Part of a small language model's weights.
Size: 9 layers, width 192, 6 heads of 32 (1 for keys and values), MLP 640 SwiGLU, vocabulary 5771, 6.36M parameters.
Training: a variant of Muon for these matrices, 111M tokens, 13599 steps.
MLP neurons of a small language model. Each row is named by its layer, matrix (gate and up: input weights) and neuron, and shows model dimensions 0-191. Each number is 500 + 25 x the weight over its row's rms, rounded and kept within 0 to 999. Numbers have three digits each. A neuron's up and down rows have the sign that makes its largest values positive.
After each neuron's rows, "fires on" lists the tokens most often at its 100 highest values on Wikipedia text that the model never trained on.

L3.gate85:463489472449491467530481490524446527498505529501510510538507444483486545545516505502517490485472541456466529579523478507485496517502451458480488488498517498512512520522490499507473468482538504487485470497499513484491467518512518518439492515513505537496463511468478536515510557481492504509526485566503497506519504525453503518525494473501465528516547470508482497482518500490509450495549452477466507508524502488494444498500516466496500532485459513486502492495497483532508484485503466519523546532504537527493487529499516455505520553492497506502479503489501502504553494481500482476
L3.up85:483468508442525500524510506509462538495478519516526538558503446512474528535518512499552484504492540456505543530482482510457503533520471478477499508494511479494524491515504519503475474468510526456509460491492521508484459522496496481480503537504514529500485516497465537475517533461524497535480539543483494496516467524447566505540519486482459512509547507523489500539517514479487487494471476488503512511515497486494491522489466458466510521501455477482520531544470498511493491487504453510503512520480514529465479481493524475472528517527515517466492479498472504507504505438462454514
fires on: "ock", " g", "uk", "arg", "mark"

L3.gate282:503456500478517549527455531483534502478479515459501493494503499507528489510456537522522465505435487485511523485478462494476507481540507468490536469494506511544470527525505527482520535524467492495543529521494557498535500511506532479504499487493519490481526488482504520484503508492532531443509515497503486510488522506562505506479494508487448517470503492476494505463466508489448463487542478491495489483514519483512518498499510503462467498507486494494497463532494500516523483578525502522531477521505538550476536503505483466490471487472470518530477507474479551435515522542469488500
L3.up282:504507498480529499544508497481505482489481537534495470516530522514499500477510569521509485478488461525485456507485538455485452499508496528469484524541518511504507524477474490511489496463502518534465508483490533509543545539507513511491520528513509465516517475471539554504507500484493506506492502457457481492508478505491531537532496506540513567515527510500492476491466522469442494527478505482461462505505476465496515480550476496474481501504466517494502519500455546510505518496603490516474483492492453476502477523509510506475464512493519489474498461479507459468503486493515488519
fires on: " win", " for", " made", " with", " make"

L6.gate148:509505510482511494513520493496507521562493501502506498521498476523523521507524540511512477488493492554551511498563494518525449459529506494508496469529505448466495509471513514499499504528507492491482453512456494491501470523497540456506488458524501498487528473492500538482464453504543515483494519461568501467507491560483472482486568487491488484510482517534495456492483470501474476504464484511489476553506496493518528564457505519510480516512548522500511533528534497492536523494475516513460509496483505520497515467509522525486511540479467466496506465539502488502519504552503521491
L6.up148:527472492435514511527511519461503523551490498512472489517517440483475470550482483483531491507489468484487495522530511483526517502469513513477511489537480474508488494465511516495529487483537454527489493490484528523486502533546448471495477483498502479527503492516516479515499565510489507510461544497470489543520479466499481501495510502562548537496464474516477488493436499528507518508532526484502469470519520504524498465508498491509512509477502486512506561489481487510492456520492486477489469500473532456498478525527534516534499505504470539571548496539499504523516513480532501518
fires on: " |", " D", "|", " B"

L3.gate141:466475529518503535500549490478484474525527544506497485459530498507510476512536496509516507478469503515491480462527479471537484503512532472473466503504534494502504473490463491476507459486478505490491471544489480517504504491545478499482474516522540476509487487525476483510519512458507539563511503510496516488476557498475473511468467506531480488480481484487514501503460522503480525525501534503510535488499535490512482545532499530541482480486553533464515489448514450556503516485534502529494499473491450570513540523528530485481485465482473504473508559537511531488497510511519512508
L3.up141:443467496502518536510549484520484504499516498486485489446537485511502489537536502502511514480501523546503496462530506493530492481522503508477476487482533492473505467497497502508509466481468489492514470552497507509489491514544486488491482490527554474525493497516500501548519494462512492574510525486519523491467558492476482514485477515525452479485507515463535500502477466527475530525523548522497550496512528526501502548526506487529473529463541509485530513468479458518487520484511481516502486495493483562538548527479539489517475456481492496481488518555497546481519506496507521469
fires on: " dis", " career", ".00", " death"

L3.gate621:511449468491476482453482482512494513510505491498460521516523502508495497530508497470508453497542444508487490479490517513508516493547506503540531476496516458527523514492530514517448484499510489497532523529400493530485497520490502492561513510505530548515483467511487536470503529508541510503491476469477480477551506483487496508476502491529493488508469459469536537518558505484519512512500511533507476506480510542432504501472524464502509484513499501473511515465510492485481475507446490525520465492498508544468540476496473540525482503496474504528496512540469520502499479501553501483
L3.up621:489499473501480482498472467514485497503511495518470516496495479492510496495488513507521481509530444510498518495503497489499492526541490505518536479517504466559531549490505524501468493458466484470517506525439498533474515506490475522572511481483515534491440476538509534439483479493504511528522502478468462466574477472486519484495480464527475485504467466479513551503545521522479502507510509539514434477489540545479508462495490485500484484517509504460522511488505506497478503508449496523511456474481465500460503496470469535520477468505469500525483513523472503507496515527543514491
fires on: " |", " is", "'s", " =", " m"

L6.gate608:526485503528515489526512510470511519527507453513480519469492457533526456463490512526495521515516553530469515488563475505463476522478443530529537512490512454529490541506498502512483473469520540480460480532496525506506459494545482469500498472511480511518459496467476501510498512452533527464456531527509456544528466519468486500507476521505517503524497505516514491520513476495508512492504505506475517499492556498523500505487497529489515503533525516451489543518483484477504491513496508498544486466556497502489481549487535503518489551448488529524513481490476533489534539519476493523
L6.up608:542521505509464473538508494485483478508528439503459487509466490514546479517513476540519512529486538505490526477466463463467482492437459514487548493516531482487517494472462523470500494493516530489459448480473524550485492507514484525502529501506517489512472529541525477489508532513527479527472506535470463522547517513488496482508554483499529505514499512497508513511504471503484480526494484508477497511458498512540540484509522492470513514503516473470450451532457497451522468497464506511561465488484502526508489529475534456512479508479519514535503491527493507479472535487490492516
fires on: " B", " J", " F", " D", " H", "K"

L3.gate387:526491503519517494486441503501450544516468464489513493511494504511458487435485471492554468477501481533474511478481499479543530493489524468494516496489494438518469499507488488511464459546473487512502533455444528506493478518471537497521480493512521531497499506462498488478460528506532539526514494474499465516495498510476449535485525511524512475482496472438494486513497459472517477512475453508522493506518477534498494537469469495515521475431514492531488494489534471501518501494475524498512468501480498485502481514492467497555487493511507556499475515490541532511484498502530457507
L3.up387:539510515522502513527492512510447506458480452501485511539519466502523462450460473485503494473494487554508514512532507478493538507534540516494538470476488474506494527566482466488447463518463513492490522468450510508485499502429531471496469499521481538484469520507491502480461538477540558532500521468506475510504490500457494507482494494522478510480514465498521517507492476521477509503525477481523520502464528552499492534540456494507499491483501522533500493525496503490504479519500549499498478505506509525490505509498450463494483509502495529525484514541564485524461487512524481497
fires on: " |"

L6.gate426:501500483492528496475513495503572466473501518466508491535493464493494499481521512497485502486494537512445475503512468512491495505490485483447433468457466522502527486477519504508487526483520474542521556472478527494468494531482524537469513483483481492480465551460468495481474459465489468527536462498545461515479482499503517521482538517464501473537495500512501529494480504497490468503494498478522506463506492488503477520489487543494511518493518502473469486473507442450488474505475484530500462533502500528479506515489541467486451470484503493449491521539460510510456527496475504466
L6.up426:497510505502509501522507452469508480491478514467502482518491522471503520494514464490472493492487544498527466488496509457473501512485500520477470519507517483515513525478529536565496461517508533533497519517460498491497505478514558510476519473477549517490546506492513494520501505446493493490530473535518529476476478490542448525530516473510518466513503453513507540475548512456460542535483516479498477469524486465522496526524519482494512457487518500524495496486520490468460531504463470590480471493490497471523506491528506473484523458491450483501523512543490521473486537494489520474
fires on: "N", "n", " N", " first", " (N"

L3.gate339:493511455497465522489502492513534508454481440514481517501488501511510534500496505478493504522498508523515521465512501528506497490529490534444490505497508513481482497487538502484504477521508516537529526493541499492470485543495515532509494498495469528483533494509524485506503495453522539515533491471474481504516515495580557507541501510481470489503518468486492469455480484459489537534455510478500445511504525491499522482535469487491491504506498492542537474489475508527486497478487508529499517470462541515476482514448500515471475510466485564469514529422491454521525517466526512456
L3.up339:525479507471484454507519498479485504499525487477522520556475508503499503499515499513489538513528495526493507467518508512464509490525506504455461468503463453469501469482465519488528476483483476502473506553498511526510518506552489520524502483480459524463537484471494456501465483537541503527493493483497553497495498480514511519497520495439488469490485546465511474447535496487481528485444493489480445491533493531483533507508524490547465480522544519525550526483479501512493555514546514520530541504493501538502527483488508505490463453499478538529517523474477501517496509466491521501
fires on: ".", ").", " 3.", "p.", "m."

L6.gate503:466498497530470478474522495441471532512496504487492521523485468514466476466478479502488490508491535509506489467434484525515471537494528467472490546517552498468493464453454522522498526547500534485464508529488529503513549491519497500518472529472477499475487487496515462483490527468511507520523482429526502475519498498552492480495517504565496518469524507531479494511483503510518502502483455475496466499508500497540529507473532542486471512526484491487503508479526481513501513464481515495482466529502549497438451499503525488488493500442515485470501496536494489473545493512501522522
L6.up503:518486507500511498528524542457534461535537537504506502486465462510468487497484496506481503503476436476472533459592489466526541528473500470462487510534485486444456484505489467502492509524482547490505494505517535499486516505574532510530493542504521519499504482495521475489505555522521515485510505452501491510515497490516519536514466490518514495515503545514485495536533512490515473489454491495517489528473510519478530464476520492524466485528493512531508468496515512482525494501468492527539484535448475523478475500509471488490530494469501495495486503491534488490481478525522532450
fires on: ".", ").", "s.", "a.", "es."

L6.gate44:539456531508473489485539483480508481493513504475535485522477491501524518520521519467495479528487505453528501499474506531512508478519495520561515503549504494529525512525484493443550521491478587535511497490485516525545509487477484499496530528493516470496515524458502457500526482530543528514517536491499502490509469477497455525494517475498470493530453477502497504509484485492493487510491490488468524510474471475480469401490530511540478517505525529510487491474490497428462529458528498515491506494521534467498510491486478514548500505523507513518474499492507507554496498528501478506
L6.up44:467533554498513522504511514476490541484506494491455505534473486441546486492507440532482504476501475511485484502468520526515510504520440467499500482477485451466509481486541497512477488476500463508506542505511486489508549543493472515497495487499484506524489494520493512526453483523488466512484477487528523465526455521439478470491504506454519521500483508517508505450545488485486515501505479489494457497516480516461451494530472496484492512464473453493507509528494522472509476525467480516504507452478506529445478474479510513540484524524544531508482480547476499516479528494535509459
fires on: " under", "ass", " ==", "ir", " career==", " a"

L3.gate429:478513501546500509517488484493526485514493482508482488465509470531522512502540495522466572454490499466480524512481486466494468473470482503520540449476460482498472517536523499508523527512474498456495557508487537514504440473495470501513482483473462524511472496504499504510510472508526508515478533474512449509427525515491498463492531496465540517522498496486504525473490486496498539530534481513511476440494518502501459487555470487539538503486511508501504531518509501514507503505537493475532453508550488517516516488501504455491490521519553462469502481493505503468522509499472510557
L3.up429:491496494528506526511486514516528526531514458512478509481534491488484527503568493529499548477499503521476495536482466473494499469512491490498502423461489465458459543504510512482500535522465519484518555529516550516489463476530494498509508487535497539501492517505505498486509487531516496496477507510480458488459549519478465449477543510489534517530497491482503506474519500495486546560505459518523499447484519535501476499540451487529521511505499516494510545516501505537504512504552480480527505519498523496497515499478524489499499522526527464456501510505517482463527546487471500552
fires on: " |", " Date", " or"

L3.gate491:509481535497514505475516502509485525501508486479523455509520519490524498475545501499504488481515523536464512472530505476482482493471532499496505506479514497479471483471486451498485483557500477521467479458497499452530530475507495469476494497502470470475532520447486497484542507520530461507504495522496490471479509534480461483510552486471500531464518513497511443455505474481446483522509449506549511470555524515518496500524504514507500537489471540508480450451548472486528482524519482496488516491446525468537496455501518470461524494486497484555532495502512490497530526474488497475
L3.up491:497479482535564495508499475542507494506526456512472471487542515516509520470507509481493530519506511498538499459465541481473498467468499473462487475482493494470436513501522528509471519526526505519467492479488504516504480495511518494467544463473491508516500538475473523534571521511461487476496526476488448453495505481468513499514533487497490543519522518501492497481505457466484524529511487490485472498504480521451494441514479484485490546530455526497490468485463495468522498479519483494516492466471570482501481508539493495502497464472532530485484536502470520490482508467501472466
fires on: " |"

L6.gate636:491507518548524499560512488501497516530480506499490529480449496479517518524526443505484471501535501510485472478494492470484476505470504506504484489514457456480524468497498509488487495519521524515468568540500513510527499500488532523423443523498475532478514503498511479478560479502509523487526495486472531480530503482468461494494481507478557480508489520479493525473509482457533482489531483558494503519504461511516512513493473514435522494516465529533463506504480500467494453490446518527483511512522513484484482478563522458478512497544504496504496510519465532487501488522481516506
L6.up636:509470504452488514525531494462470511546516539552498481499521544496536474534505484499494503532503517488464426537477454484511497513472494504493522484490503469477511532496515501481488448481517497486497537499498489532500491483496494514499498471502516504445551515494524503477494486466509482468467465504483539477510497500507454508492530472521483501490492505481535476492491491521454520512513544463481487477507473499551513532500486497481512489520517528544515499484478496515443536498486497503503450498469523508493469500509544510433498444499470576503478465487459497454535514498471503488
fires on: " at", "N", "n", " Jos", "T", " Z"

L6.gate540:535519486483532479491499516502504469490513506514448487478472495513534494507498485485513537467496478477499533483464557470457518504517454579478481489506480496552489475502499484497495479506515532486537503464497511481496502487537501463477489536532511482509492550544510508446513513530520495495500482532520501498517460518516515515530519505507482507547521518486490525484519511527498483515494537517418491471524456500482491551455498484527471503457455487478504476469487547489465511475447477500491470495529503505532477507528493513487565507504484506517512533512520508525478462512454519515
L6.up540:492567511511501536501485524516548493491495495449456503496488497503499509497490510516450434458491461453488497533491481481486509539490531504471487487525487510500496509453485514456493512501484506485517490489506484480485528529508498502493527535502557493484468462530485468495542492547465509515538503493464504476505476461521469497507487484485467456494512476498499490484518517508502472542500543524484518521494509535511523472495427507489493524555463495551494511494521495530463522493458518461492479502523511455475483452507532497471475460505523532521507496463540486549511496474498479516
fires on: ",", "a,", "on,", "in,", "i,", " and"

L6.gate345:515487533515514478500485524528501534511509489460508490555524484517481489501463480500442490488483500511498479536530474484517468455487468524490503535528480492473496500518498512533498501482471478521474548489490516492468465489501491499512468464503525469516480483546471508467488543488519487510480489494510501472465481470512468477521480485499515482461549523552519502460501506476497552496431540460515510494557499509514517488478524510490525479478486541512495465516522505495498531483479452553439501538470483494487534495523482529437496523545539488479482493481490495524483530527475526513
L6.up345:492493509521471502513497529525480502534534484511508516569514542498487513457472501520468455482485522553508500491492475515538461501519496547522489546545480497535510521525475517508501501501470507462435518453489471500476471513507502521518481475473522513500488479533492547521510531485516514513479524521507495474483509505526503466485505471509531473507566524521512509529494462504511527502461551464491480511482485507509499480507515513518494494449439458533500475496507466497502511497473497510452465490517539468490517559487480506469502492522459487545496507437482518525501505542475504496
fires on: " I", " A"

L3.gate140:489466471517481484465518490479497477517495540493524521482514469519497497482464524472503515506503486498476519500505515490471514468493554516515515527532473472502489497516489509532471506550493501499502504478496447496470499496466488536523448495537496487502510430479542493528522524503503516504488488519512483494494517534551486510445493511544495509565464516455461467493468495525558520518505514504515507538518480491465522500524459468458508518446517485472519536486493490506502495487527463484502481525565498535483440470502473542519525486479486534493479554468507499486513487544490504503
L3.up140:484457487472515481458520485494519463530518509521543502449552484533494526474477518524492491516501489485452512449500475508415491482478528469506514488543501475491512473459517505495498528512483536484494480477521456493487520507533477526473434540523505485505539462522537486491505506501463521539513496510514467478536482496517461520506492441513499508514530510502511477509514490496502511522510474533514444493499526493455505482461518493455491515445511499534515501503503487531493542471547456483498505535538506530526517469489484542490501479491475515505467535483530493498471487509514496515
fires on: ".7", ".5", ".6", ".8", " 187", "1"

L3.gate296:492528482502505481525510483518484503543495493520513512490446465490509484499479545505496484479509503480477502493518509526532507520541458481522522479502517466520546496469475544522480503519469505543495483501504511471522542507460517474472450440496532471492469534471519479461490515511522485514506550476517511514478482517504469527503536460500495488500504516503480478513537448512524484517498504496485530485467525532484517504479500467491497475452473548513490514529539470457505522472536510478533477520469469508490521531510517496522536552492467515535499507531512505592481504474521538458
L3.up296:517530520537505486477472478487458478506515451525527494539527549500542497481500530510529538513513500558510529469520497514514507482550521513510517502504487516477474500519508521476510497526536458501496501514477508511489520502405508510477491472486504468509464493489480532481508540562529523498551515482513461506484531507471513578501489452526523538496513522499524504526499494486519475476499472471490511495466486497508521501504510446509505503495462562507539529508518517477516474481495533469490490465503478486517484505486494471497476554519493485523504519512512443524480458513522507519
fires on: " |", "|---|---|---|---|---|---|", ":", "s:"

L3.gate58:507503512488502474502494503473525512496506522495532463521508546492526496491510517496497513519511518507481485479523475560547519514502539498501470461513532490510520495481495446504466525474469472552506490511541502525530479442510503464470510533517525504489471465546491515555513525498466483460489472539511523472505508490523520526536520529512469425515502496471470491461533530522481438494524461532496496549531505511560512516480537518480504521489488522517448501483519508528521454523493511499500487518483518521483480524534531560503512516512499494492475489472502511511479504544487531498
L3.up58:494498474507496535504514522478503485517489479476484495477443509486512510500537469505489509508475560517539490510494548491529502463487482496499505493511518510486509563590533488500518479499509510540469513516491495491510523512492480498491521482521529547509501499508523498508499435513511510505543515524534472506492505449499541519479511507465466518523525518519532458553523483516486485517477521496510512507449499507523478464470476469499503522476476522505486529555532499500443500527476481485488475519536530470458496529467471538534479449495501520464516493485463506509473514462474497441
fires on: "ab", "ob"

L6.gate474:453521508449499492501519532508529492532506536473494469469490517457475477526489471514498491499470525483516526482500540478564494508488525484505523480535471472499504520486519504456507533480508528440459490475477523490533529552457498527468516497451499500515506506479492492493472466460485510539520531504454524513470551501540497507500486490558509493520468518503461480505509504503505514525520489479488471553491505521516490517518526465544508505474449518532514508475489495465536521520511505465502534511492506525507533500498481488552462479514525499504477456554464519548507479492510482524
L6.up474:498520482493517483525500469538526482521519512519537497517465496539460490509445529519513514513517445529482503459498514493510474522476497504524499525483511480480505472550552477523511450439498504542485553487474446516506549530494455495500523484510510453492461493542504502503497459523461489475541514499485538498535511521493495487499506506552480495516501493520498483490529458489473466510500491521461487513502541515537531492505502473507513480508522505531522480486506504472480457510485486521479530510516482499487544501517447503476417491484454507544532506526467492484487485509513483511
fires on: "ent", "ou", "am", "om", "ang", "en"

L3.gate553:529471537470563489504483498480462503476477545532484522449475497488483502491466524554493469501499486478482511467470515524510475499514496477509466460540525450604538468506510503534470511534512506498498473455488531533490530521502526519494511496512512517521491481467504495477493529510523532479495496495483504501480519476446454510499508489501499479487466466544500522499523435488483500525481510487544504478544505485509443488508480489492480484461528529534504504485537462509490518508474525527493516493512526440524485506513516493523504510505492480496476504533529489486503490539516542514
L3.up553:526509479482518510483473521477410534461476479495497484536506519509492477482443482493545516476491477504474474532520490454493485469505480446477493477520480455505517496525505533521482477497520467497532502507447546483496520471477508496498505506520490527472454498483518496474493531500510521482460501450508474523506504529501467463471496506520492512505475497507485487518535498494495503492543494532501500507516504536535491504514459490539528520459496553555471535521548523463498502491506555499484479508512470513540514528483474516528467515508457509524476501511540521499506473509564526475
fires on: " |"

L6.gate91:479538519511500523501499459525503479553485552481534511497513517499513494542433461510505493511522502500478494506513530492534481500464484522455513464474479511466494546548538568472515525514520481540518484510468500465547528516494441459491500504481480492520501490464501513480503504553514469522463492451503523519497477494495476478459531519533483496491542511489519505504539514527532479528519477500498544547532517499520495484509548461535460503511525496513515527471501545492506507501519501499478511501535496528431517493525504515503493512505489491520521544481518480506488473488525467514
L6.up91:499526518548501493464464476486475474551506522488497480552491524489510491468499471524494539522440494482462489484521518448495526498504514523452508515480462508487532534519555532477471510509484520533489491505495521423510518504501516495497494507560521492526497545496490467506457467542524501516498530499490548515550501508483482465513564496504489503475506511498456469536477497508498476518536490490494545552491555504488466508468492502493483529492502500490515510507497488497478543515520469534507546490549490529489498487536488474538497488489468503497476510495500476529517497516537483534
fires on: "ol", " ag", "ou", "on", "ons", "ent"

L3.gate236:521523530475523489486498477554506470470453486510498518495542500500536512491489504521475552474532514536521533495498510496506497474478481483472467504538460478521487487487497470510518474485559551517513484497496501485481475453446487501528528501536512483496507558506458514489503451458489531528529479498472544531517535454529502501502497509498556478541478541491495483506499482484510480497536473514500480498534515510524536511484518552481489468534478506525482512490489508496501511498519503485462540550491519523537504541516530502508475506486487470466555506493487483545491455486458484479
L3.up236:514526520453498499519490482551552467497497480559483496470523527486516500502512511520491513569541527552498526520504525535526523441473496466491478509536501525482455493479513506458483515483557512514501460481543521512526452530478459456510523497528517476489491554496460505487507501451460458495512464486450513493479545504510531498473519495518510500525488530517495490498540490508493515501473484519491473532542512510491510496483474528509470451524505510529486493500533505518516526506512482481513507478516552491519506531496519507508476536505534480480496498510477494520522460445497508478
fires on: " oper", " Pop", "rom", " control", "}"

L6.gate14:490518531466515510475475480491511506466518507489472475456485495501453523511523463461519513479484479476470508465492549505477555524497533528490464503485520508494495555489491507504487497507499469460528459490535520553508537506492476491439501515523481490535474514542473520491518467503510524458486502511501470492480452517475426496525524528471450480484501464496460491475494511493516484506538512518499515491504510518464530501536522537488498574476448499516490550466485469495509498502519495480525492495522465501490525486503514506531513526513495521502471503498519490524537448472466531522
L6.up14:555509460465497501491466465496478542517498508461504511521526543500510539483518484538449515511526505455471488532516494485491548496464491530469486487482483482485537512472485487509540516494484484478538475560509459504472510525515473472520477469483498495524524522535499479443530520536483517501533492524486460506514520499516520499504514494493506473509477530520505525496530559502475452537498497537437491488511472505483495552515494486482467550482471523515501498516509502475540495475471541526529505514517524507508465506512521467466500551489520503519504536492505522509457491501548527471
fires on: ",", "a,", " (born", "in,", "="

L3.gate375:496463462510528517509506489493492495545541517481557491492480484526495536518512510487455511468486490519500519512449473489534460488446506463475460517527493545493498478499473512482544542487515541460498492520514513526511498515474516519492466520468478501492575520512479478497510455501469511488480472447487539518490456520515461473474464501524502494517484488503476496464479461478483481492496506504502494513445461470506479471513531504487510493531532451502517516519458497504550515465532476469499471492478516478480458517510540489456491519492480477492468474474484494501528513530453479499
L3.up375:492448552516464477481462507515512541487526478456502472509506479559508481494519511533487531493496463556468523511514497480505470503527483505507524479527486483513457504511485541488460532479501520507523481491480467486536532498523528534478457472482512547470467518452483484463523548509514477492519502510489493510505497504489514530507504503517492448474526475472474486497496508558525512490484453458505467464486507546512495528516521485520474518483499506511520514492468542509480474540502569488520485496471509521533501491472486481491494557523499535518539551517540485482517505507533490500
fires on: " /", " |", " direct", " brief", " debut"

L3.gate397:500505473533506518544514480501472505496549524481485469528463475460473498516561502504532510513480498432460492472510506477482490465512495460521499471479503461496508503467491504522512540511509532504475503539478499494509485490486480472486467526531518525506499495502484522507490557523488532435497499517499483462508472514476514528579508505555469447491501499512468507441498465568473478483466496488500531534480496511502482499494502481463457532468519516477485496504504535540489490477510499485547506517502497530483492525522476473516503495470495507508501511454499464525502475498486444480
L3.up397:481509519525507472524527472477490470501516512520477523510454473495488505551544512531470499539501498478443519497507490473481516463512483425497489494467494484517508497487509463517538517478484507499460487531501459473491519523512493461486498509481514517485488501547502559480463505514507540493498545551469491442490506504473502492535497507531482500499534481511525503497499414553497524478501469466540510494488517499496485506470463456500475512460489529471478495521541491532468497510499541514524505490514477466525511542506475490541512496471529495543500513512513472496488460536472476480
fires on: " h", " r", " sl", " fl", " pl", " ent"

L3.gate572:527500468491510529470485485470492551504480500482546500489506512531541497486522489545446515488472474518476566517508525524427489516499522533527498537501552543469462490486492521540457504484492513484470503526491474475512500454484507499537470527487482480462481487483478479493461476492495485488490508504526529549511499510473524515482525500458518488494524515459496470470528482481518507481552531502484486490484461530538516515463499534526504469507512521508467501492500524485457465507493519472512546499515495535501497488488497545458514485535514518482480511460511478541496490514472436484
L3.up572:559504527497497514497495490489496514487489523478471513498497564475560528479516483476486499464463483545462482505484503496460510486489510540510452498500550572472492497476506485542492547497510496505498507507479475493506529516520473478500499496522498461526548534503502508474492498491482503451499509458506511500517526519498530434476527493528489500474519518511488441504509469489505428481514478520465503507489471557490466495504486481492472485474529488500454495525549512462469463493532482500516471536512491551515495509482523495467514486500464478477492501503528497482470453519475456490
fires on: " Har", " at", " Matt", " Sy", "ough", " Aust"

L6.gate180:499453525493471549481468493472495476494498528468496471514480465433519513426526498501435557486551530498526456456502487477506519477530529472479499497467470516493473537496500479521491497495503486506484475491542513478516494485531476511544493510570488470493477527517529514510517502460495488499504499477523485468513474484548489524468491495480485492529482517511498503457518516509507477531489459447532495477521471489460492513451490466527487516538485519554484507476509529490455500545488508476532470485507487512465484486505470490480499500487502473481512484499540496515513465502513490512
L6.up180:556464485515475504518533511511495486538477465507522476498507499506490487477525517492474519495490504460533460467491542481515486464500552493563476495499479489539491450503507522454518524527507507506498508474548480526522501555481531490512498490504483489516484499521490529514537503497543451512550485535529502519510503480504544513526498487503522467513515576496512480521506499444518457512483470508456476472550503509514497476475481482475535485500494551467514523507532499508450475513536471451486529502513490491483500527473491503501473514525514507551472503437499512495475511522495479481
fires on: " Th", "ab", " th", " ar", "h", " sat"

L3.gate193:502518512508509483470527495494498478494487498490474501513548515526466486451510531496532512469485500485511501456512542485503475482525506501467499481482498462518499544549472507477496483514496496520517527548472497490468525486484520520518499508467511543542421475475487480507499504471517529494493493500504427491536485471497498562473518485508481502508517479511486502524509513496489553532493514465539539522517517547495475493481483537496500535443481490492505491494477533490519518495474540492531483496507476451496476508509523519500454512570458545489508526521543482495536480546554493508
L3.up193:492499537541505453477529505492517459481493498502487487520515503487502505437522505496521474489516527451532516516508576489511479509533513474490491470478473454495514505538459465468484500512505487560522514531464480521475478460513509524519490509511479520544467517490517484474476549459508515501467468482486463461541483492452531528479512470499457468472483452483470501533509518487519533547504523521465525475499540509485459497502506516517520504471490510490520499491515520476534491513489502497553516478482451463497492487524492536499455507518488520521509499536535488473495469527535510506
fires on: " |", "7", ":00", "53"

L3.gate134:513519540513470494526522497538505550525497500505538469491518505475491508466506457455468480471499528473485542543518509511503518503513530472531528521545514519492504496519519494484506492475533523464470509485508530460461497571512493549516527490521527502520538472534460476472493485484520486500493466513524515509459529532480492482519532536498496533474540473497515487519547497518458457466471516494517488476483476540467501531523492473529563493468512472472473497487520492454464502511471475481485470508475477491473503475458505485539496450481470462504526498466485519501494497489509523484
L3.up134:506523514559502473510493487566488549476486505540505505492506485491489509514499476498505507499490529469473488559543506508532535495501540503517534512521500528512455521528489523466507504469538517512473510476492498447437529547475481535490513485508512495474509455498441460473509479540512514491482464496507510498496524511498502486493569542469463485476500501518522502525508508529453507467498528506523499485466445523465486506502510459503559522491526474522502469509531493484507463490469456495496479485510506487492483490498545473496482484487462477492551489494507467493476501515511557491
fires on: " y", " Mal", " Human", " human", " Social"

L6.gate192:527477523505445500547526490512500513496503481496502547518514529503456500493498508470506528498519479515458461480518532472524514505536492511506495514573481523538513509521493523488485460459551499529489512511486462518471508479520528481484471526494463584515538530536450537490487497468493489495523505511521520439497519514450545541509515544576488521479531500505474482462482527515479493498502499487523484486504490488481524496458526473483491509493522519479506519478517456520528477514528466504516496530522464472509549492496512501483477462521497491502483476482488482476526496511481502474
L6.up192:504539519511518536467503476555491510499483522473481520476493488517523488515463468502522497500536538522504495476506507503483475509503486531493496486496471512503509527490488505550420504451546512494506489456506539481484488541490495487507489513461499548455479507480517512517444502495525498497519534518538484478502495520527538519513530492498510509532528531483492479523533462541533482510470498491495509482466449509490462510531505525542486489515525486507508477517564530487510509494487499536491494536504491465459490482444488498473520491577492530490514572530527502467477478480481516520
fires on: "k", "ac", "n", "m", "z"

L3.gate604:499527479535486508523541463489507473479537517496444515515510510459510507514480528487531488549541509505528529467509519544484491506469550485523527467506442512523494502491478516499514528467513493480517472495519481485517528478488498525448522508528485520545470511539483529493524507529500525470494496530461514525523483521489535465540492530479541474506518518518478456471489455489498499502512494538546491476479467487482509511552463536465450518453507515495527539481510497498469498524482554518496531500543479530486518504469504521497477454519514467471542493473467507507488479503497514517
L3.up604:523538479459501463508497497488519517538521526501504500539490506481491518478506478474491480468526500516506502499482469488463492532498505476502517497507529520449483493503452518490472498411467571529478489501513490468516512537520544534493468497493525477496476456533499492491458538474485506461509488514485495502493491477467517493479504501503488528458524499508506477527504502482482470521513479480511503527500493488501486469484492468500445536457499531481516465502501540537453528465540466502499511453501485440500504532465539533499502483530556484511508481514476524508531451558485495485
fires on: " fl", " home", " m", " north", " head", " h"